python train.py --num_hidden_layers=13 --hidden_size=192 --num_attention_heads=3 --num_key_value_heads=3 --head_dim=64 --intermediate_size=512 --vocab_size=2048 --hidden_act="swiglu" --norm="layernorm" --norm_place="pre" --norm_eps=1e-05 --positions="rope" --rope_theta=10000.0 --rope_fraction=1.0 --qk_norm=false --attn_scale=0.125 --bias="none" --tie_word_embeddings=false --parallel_block=false --init="trunc" --init_std_qkv=0.0254 --init_std_o=0.0 --init_std_up=0.0254 --init_std_down=0.0 --optimizer="muon_variant" --learning_rate=0.0112 --weight_decay=0.012 --lr_head=0.00573 --max_grad_norm=1.0 --warmup_steps=200 --schedule="wsd" --decay_fraction=0.833 --decay_shape="exp" --final_lr_fraction=0.0 --batch_tokens=32768 --max_seq_len=512 --doc_mask=false --train_tokens=343900000 --max_steps=10495 --dataset="wikipedia_en"
MLP neurons of a small language model. Each row is named by its layer, matrix (gate and up: input weights; down: output weights) and neuron, and shows model dimensions 0-191. Each number is 500 + 50 x the weight over its row's rms, rounded and kept within 0 to 999. Numbers have three digits each. A neuron's up and down rows have the sign that makes its largest values positive.
Before each neuron's rows, "fires in" lists the words (lower case) most often at its 100 highest values on Wikipedia text that the model never trained on.

fires in: "of", "for", "in", "on", "to"
L6.gate302:446421396474455474516591510402526487580560540477519531518544465391572515479497501527490614620502564594514474594523539493482554479433537502529480542564482509441474532490473525483459539431480406494438629496493535407454454435563505560507518540465565525481563459475563459542421501468508409408487488462558449450534529532520543554521562509535461389453531549484441423462497431415503452462400431575524485541454529561483535523551568491448541618515518567552533585467598440474493423487575446494564507529484529478505463502441570489534500478493507433456536546458480446566468468463493493458
L6.up302:529469505574553472511484558423486500533492461548433538478495485480429439473480302585427483584492565494524451570530455598502455474614463491458528535499437504481414575569496480521503538467525540484492521553479498431457384572544519605490517548413591486542500524530525522536470481472517558493615486540470524520515456566441469523519550530440492498512552484466493510435436435498589460510477423422515473564481575445450533493535506462444485472542548428467588530518553519489528458461408434524469546477587491531500521569517448550535495470478474497429444641445460577480372441544503569530
L6.down302:502450516450627480423534481493515425538502493514536543481502426393448531455486563472484538561595445438419469502454563454556537557488524487522514527560477524477467582551520503478504508585375473552416468423524468454459486566470534522528499545554502630553452528436568472504450561514592522502464493438449424504490460546600550426549489613583480505494496489533475536472435482475480545480439468555474534465569526508560557580468511476558457475464497540394519505505593463443599336446521489537490559519478525491413505461534522492460510515520422435491404401576472525501569540497512435483

fires in: "two", "every", "three", "one", "free"
L4.gate174:524509459505452378631527511520491486466465566527433513441473501405548477451446479571463441499497579436506400487563459571500450500564463502488464468460462508496472501480501469488526534519438507503553508523514512519549543433389453513462493432473538546613416531491492491492524459524576588549453491484545433609493488494512541445654543600513536527443484513504544447544453480407550526482486440626439469548499541489446462477558548462466575423486399541516503491500495498475497617489602562463518582566555456517476456496547379397578564482560530483484500448489558509533399470471500474503
L4.up174:519531525501455498480483484499600555566468482382473561586479503497504510549416608525490533655553430457506475495645587505437528474504471444484523476546472556502479537461454537479515438494458517471486458494520492467501485615508611387554542480500490581481499487448495546407454441461512401503459512509448497530460541480537540506426502465493532480478442517462456521431465571527530539604487496495482476470505516542543591490476535571530530436559433411439577476539475469580512529451485558386520435538524443473463453515381474536507569454494601529443513513412367414453494484476501560523
L4.down174:476463507465529527496498556468562524465495537498457561493489457444470427516455501440465498478538483537555456506454542514430475553516453480497460521507536479591521424507482542609538487510332546562510532511456549523522602613396546446540445461539531479494372519428583577499611584469453513531468494480495495490462521391505489476559480479515442588524497453460490532453465557527487569498518492488567427477592496542534374483557477524566451503497509571463495386537527523429423655533514470529523534439497506472481487484418481438508451472443532551531582468525590501450473464470648474456

fires in: "all", "anti", "of", "alloy", "twenty", "allergic"
L6.gate472:505477540502494499466466546527443528565514566540505576513463433466420573473503513551470481427444554498515480553537556393486531446531513484441500491505476544468485512450495377458436509625531471472461516498546447476594600431520578434574481481524553427465486478442489604519512503505513486515520485513501507522467399567455389485608519547477456514508444578472504479466547433391472486644399461549508566509556540550398469455539528495472455498559482460494567547468501558573491459499500565555489586483515456415531482407503477486458557467519560585504441588567506442561570502540452510628
L6.up472:562486413437594499507499422471572591509495501542549521500475462495512506537459473501485592516490453508541479523627505425485483480422470529442485548460501529494527474449483435512479409459443482450440544497562525475456580440498509481469474451498506395509542567604485552496526537459454567463484535482456488534428511601521480394525487524513577536451449523521522425498511500439540634609496332430451551436597478433572541418562449539516568575531551498563502458546462493544512467517527392391490545568522442467480507436531504520506527436509464455429461461545546545474507584523566573486
L6.down472:545487529501484577551477508515528529574514563589460591473502520552486462538457559549501502500518434508533455541480490478474457414463439473462380469486448544451495503580555460432466555487433401598482515557452503515468525481551504510536509474470508558524474492464518438498492470469478472567424512554437526461532358433513484543635581539462503503566439528475438432410522480428553614613500484532490463433499447515536405533524586429571507523511504515547508519434499468521478407489476441471482614515514539443407567514422519540362481540498511473490554520560493487532535466510658565530

fires in: "had", "has", "have"
L3.gate281:511562473383479440490528540498538493513473523481505509548444543612493592476414497524560494529499494423516516498509507577441621532452495549425453603446511456601470622543424590436400468446525474587434507453599484455475578462518537499438566477463442424556497465535492551443475472502518514530561587473448493571522444440453519471502501412533449584517580434509440527437468410433520416536569507474491503512532522596456565489493522494577491536532532536488387461431459421482496503547519563537362494515502526486601564502467491493470556492447546487484542518541488512510493495416492443478
L3.up281:550538441421460549477537499575557422523478491480443444479432463534500462550459483558572434441575501515535589521546466584542471440508529502557497556407501501546409542369471536458506637593453457539517514457508493554457488455401475568387579499542479501513430532604475467503489522416537556460468545552479536471450562500461442415381546476486494522476640552568485555463586594527423446439465580533506478446481479504487546494441464575466522511495472401457448545566473507495545487574534545488399537533481552448515526552479513532493484473499530462512504442475501493530589450489534441467
L3.down281:531523434476546535523582496453535381496381563462497607537527529458528489592546538480603414470501466468458552483543543631528528483471532423524456565483579463508536505436429438514530473511524524549552519422489483498438422588480485520518520453447534506506446533476365532431516563501496479457553574543542562483482454501451543524449468524525439591532530547560515477439506403558529349457567535463468508444425541550517459529444464454482574478543481456426447449476464456556538508502534521437572456519596461439416472536535501571489513504535501495483569409539469532531506576488580413453

fires in: "such", "this", "these", "although", "architecture"
L4.gate126:569552614481541513470517529579414549475409498450498428512467480561504517441430590415439491482586475448542538426507516521579603545580440504458389610495483455592553540436528426563534480514522350523550424580551591449469440508498512444533534470477508510514549433524466472502579451472556543500492470493414536476552415510512464565508526441571465507450568499560527540521573490489517488443502489536450495571487434493464529555490539512570418459541556569531519450524489490486474447478444458528419459462504448493498459513539469536564463460475545471508467460581565562531421505370482432555
L4.up126:468571526448491483452419431481520503524525499513507525492501392573518480485480512509511602540486555571427511402465637525522473607555509496483445502446564444576470572537561467567556515486487431528552495515539484570499527545577448554562421402475604444487498404507494516419596592404505489513466548503418424495425582526530553605464524490481535453452553484449419453504605540511503456545380568464495434448461425454486499506479515516517451406474491530563550528579449482486469476472484422387494494557521405533503476471502515474465504502477492435474412525567493486549508527483516569506
L4.down126:460468521604530525498519467489434531502481505520511506526503508522499552528532462511461507467587465584576519528555503521634460419545399498552522507561493465484549554446485529477546489474493527512578571546499522450495469381593494472504519490490500513450503524513560438534587602587579460504559454582572446527386599551439472559498477383416528457451568526509504520504507474437558522426425435515432421506501403550508521485408513456538393444430493550528479505528504534545480454585496500453468511489445475498423504587595587427458486469542414408579535449462453443487504439456481453471

fires in: "and", "also", "has", "having", "get", "earned"
L4.gate289:507503487533557531540523493477540441419553545541516512496445485504539512497528491615504494542568517475545458464382450477509606539502447525435450466503564489588512532483457513531447557579505584425499490512541459461502527543508559543480457491544419428471500440477427509489464509511517482482536518479516497482623305403418550519529458478569360445509474542511501587484499506532486452544536485459477597431445516475536415585565482522568430463507475544424452483433546551490524525496518466427390515575489598430544404527432533541507506421499544503444462564512536530444506376512501560520
L4.up289:509359436510415604429485504573513619485463600470523473523490532495478540431554567515572563476491407461518516392482589497505488410492489489523421517511538492551502497485438599486493443481477530450551483480533534537438374539538513501435510559516479483448493540613477453607465594513518463492518441581474495544480436375493545515474505455478526497593501522493569456434544463520497508523542501607523605519454481562466349517514490509481507567481442522542541506448503601540481560453548480441454512482514523361469549459520574512496456544525498536438493533493539502473540541463537420494
L4.down289:486486495436533511504523508536538409481511522513523583466435484446491419509520526461458407528555493493432561429441548573537499513480540496399493544551573355499452514494534439490498572451513450542566455524574573505528523663493513504415471538522510484527500575492435549440551520557460467419585620464476497482532465438404445501556474519525516501472495413489493502522438472528503485469488580448520579376534478520549524595442463432433535423550489471547501485421494460494614382430432517517439583556455578498508496532488513518546435509522540594562585473508487467451528544502434477526

fires in: "of", "as"
L2.gate160:555392461445547527443506449520541495516481526592592462478445515473555527509451467539480500483466393480535567577505447519554580418498559511488411479504460493507486481520403541493530594468455526485501511682549468437479478456455486550404552542521457499566527429489397617477515575503494562580567461465559392468506425418538506547532491465496476560527499496464585430477585510455506511533477537448526507545570499520485504441516551485500579486407512530504483534512481467560567508397560549598526505465504504514487415524526548354524577446572467418517563549553479510460496472475495442492
L2.up160:588531492405546490404479419515526499523390546473559440529592467508526433587406512568513547568478483546559546503512500399553431544531520468500442518471554530454546472477559474498548511541505445615461554485521633434474512526546478446523481538462460486547508504514547506472496517488534512501497500423534519453526501404556542537491387493479505480493556493506470415429558604584528530541548548532410527488525539534520552512568531575435469549480493424550488461593464456506554468475420408467480371541448413424471524523548547475456576407481512452459549491578471547524505451435542433405
L2.down160:554542538466456486432517474505472432539406589439504658508572492470524408485511469535557529479586551512487521520496567480416602534559457548518438560567465432513578513508552504495485592401439528546502551519442394463546505487485444485505507516405558514551527509432550554489430523450551478380532479473471608480530482570597452481508466467491565493484459530503547482415400518493468549534522472548444488494422506569495458522427509507492481461446445523567472470544495462513493432430520549488538661454484486540488592520404619481500500498500456555464490473533447467500513496602489443426

fires in: "of", "those", "allow"
L3.gate283:541473527547487558592442546617555524537603567497460483564564407452626471468491476543498506500399440540616545490557558465422524507505426511530410511484496523560509484499382504397414526431443575565544427470520473497498483538485471466494425491485517453515453476442479543544496583475472562442447524438493502561576521494574524512538510504563457485518465509521480525511473450501507508586465449518543523385536529450526456509461498498538476403509564510419464464458614545496502463441440529485506482542528469551528411533427590473497466501463507394448506479519477385456607435570558460573
L3.up283:542426495486446408594469536452494508524453494445580556527486446487564587537453480494442422561523578356602508499552506431554483499441503551519399512516514552506518520446430461561513606514520446489499581435532554481544490571503547524516450389487498497521576516525471431513534459465532500616533436506469498469439478515541590487505440511542489578441396416474589490453458480522561594516493604399503523484479518493457418515425489380533542469477537447468402568558455421565466571441498483472444456528478520456472452535519516510470529433479519528582453510533425581516498453469480506494
L3.down283:485482457507466605422545517531493493564486493496520522513601535524474506490505540509516493439466448496446477503503540468522529535557445506380540487437441484482429490526440493470474544494466543517521496526467449481463575520478463478526588499511506384526477459557482451541495590542496598424561548494459643469598546539511464572496553435477441471461466460539528373457511506461536498434691508578515457472484427495580503551492447407558507518511369481448530541566449566579482381424467563547535548599465509496542559446466518489492469449449489516488547511535572457481543425435529410470

fires in: "and", "various", "or", "of", "to"
L7.gate361:491529445532488487470571542435565533476538542539443526506550447468592501515492514510493392550467471505544497436446521523464564567498430513460424479475453576571553374413401516442432523451515536535530600465519481477480401601533554430428481480473480563459493494496613422576558391459521425488525476442488449565527455486493537465373526530517587501526476577556440546419543498500436534433493485566451516487483529448480509642542524433551473449433442420430496520534525559456513425517501442492490507563493629418501434491510525493490553481494525470558541493546586498443533489462496475487
L7.up361:505466530435373587436479393509441550594509505543444539461541531501499526483460498521460454506525480524563439636533516542438492498403524440486510519494506522487421600482543548513474446444451453425501467458477499476476482420613501489470508466528517541522461441497627506537517448530576540476616414462524485504402574528455479455543555561482513511452486502602457388452559491467438599467553429517522503503455564547480504465495589444557469466523466501570531487559530408468515466387426565520531476522543546551509499572513473461457437556527563484608530543511589504502445479502537595478
L7.down361:480615410581637427546572536492478520407486562498504502547479432620522478523485446518585406432530445431456555430480524471559539485551427443511555627566460487480474394507434493459496493580416488573465578486500492555513496648486537518566491535524452537496447496461519506492587552516440507463449517537585501554475432439431516495494409516564454506521476441478522519549515440408521553549450511548484548520515480526488440492444477503536533547464463520457536509453425518436479405457587522468524501578560494425497551531464505509543479501514434501506498402474501411529489574546434430487

fires in: "the", "this", "two", "one", "its", "some"
L4.gate300:538464454488628480481487485528488537534511527502493538513511541511484615459558463464481478573514527493511497422517541465449449464524450495451476445575417532453440587412554502509519531563547522512582487518505473524439548479423562516554410470492462521540496568402568486537580529576444499518553476452537580472552476511488460532574473476527489527419433588485519546481554377466509541487511557487561502467421400634435419537384462481482570500488428482542464516523446427435381503447564512555420561524499513424495567521427530486506516533388482464557502445579584491463506444439591505501
L4.up300:486529488454472442506464578388545525566512550497471565630508413518527550543520403530378450527490490438505492524477436475439483493559479509376545511523469545415464495531478456485546451430482479484550569611580381541466524502550557518546524421445480534562568448508549637500521477503558446439494458472555578527538458397562522463545517493550417529480535547569499500405571542484484508554482526482548475512449461507427418482439529480513560507551428523405442502547520450419569503455481443513459569557595516414498529522459432498501558542404543467494506519513517449497474417457509487536
L4.down300:537476530414535456494505533523476548511552431537415612468516517563471528467457523406544444564530499498484566501442480554369493511525528427485496505600555522531438479512487481520545507490471489559509490449448438505440513651476545391503464416544463564563458512471553372542560611546467532490489417487593473472531539451505464433483518546492558463363513527492527516522566473515447573408426596481417498505575489525535554556430482489508480511456469518505567438557489498446494305473528455498550452545469578455556483500528461479561428524532466534533518524532470562519487436502475499509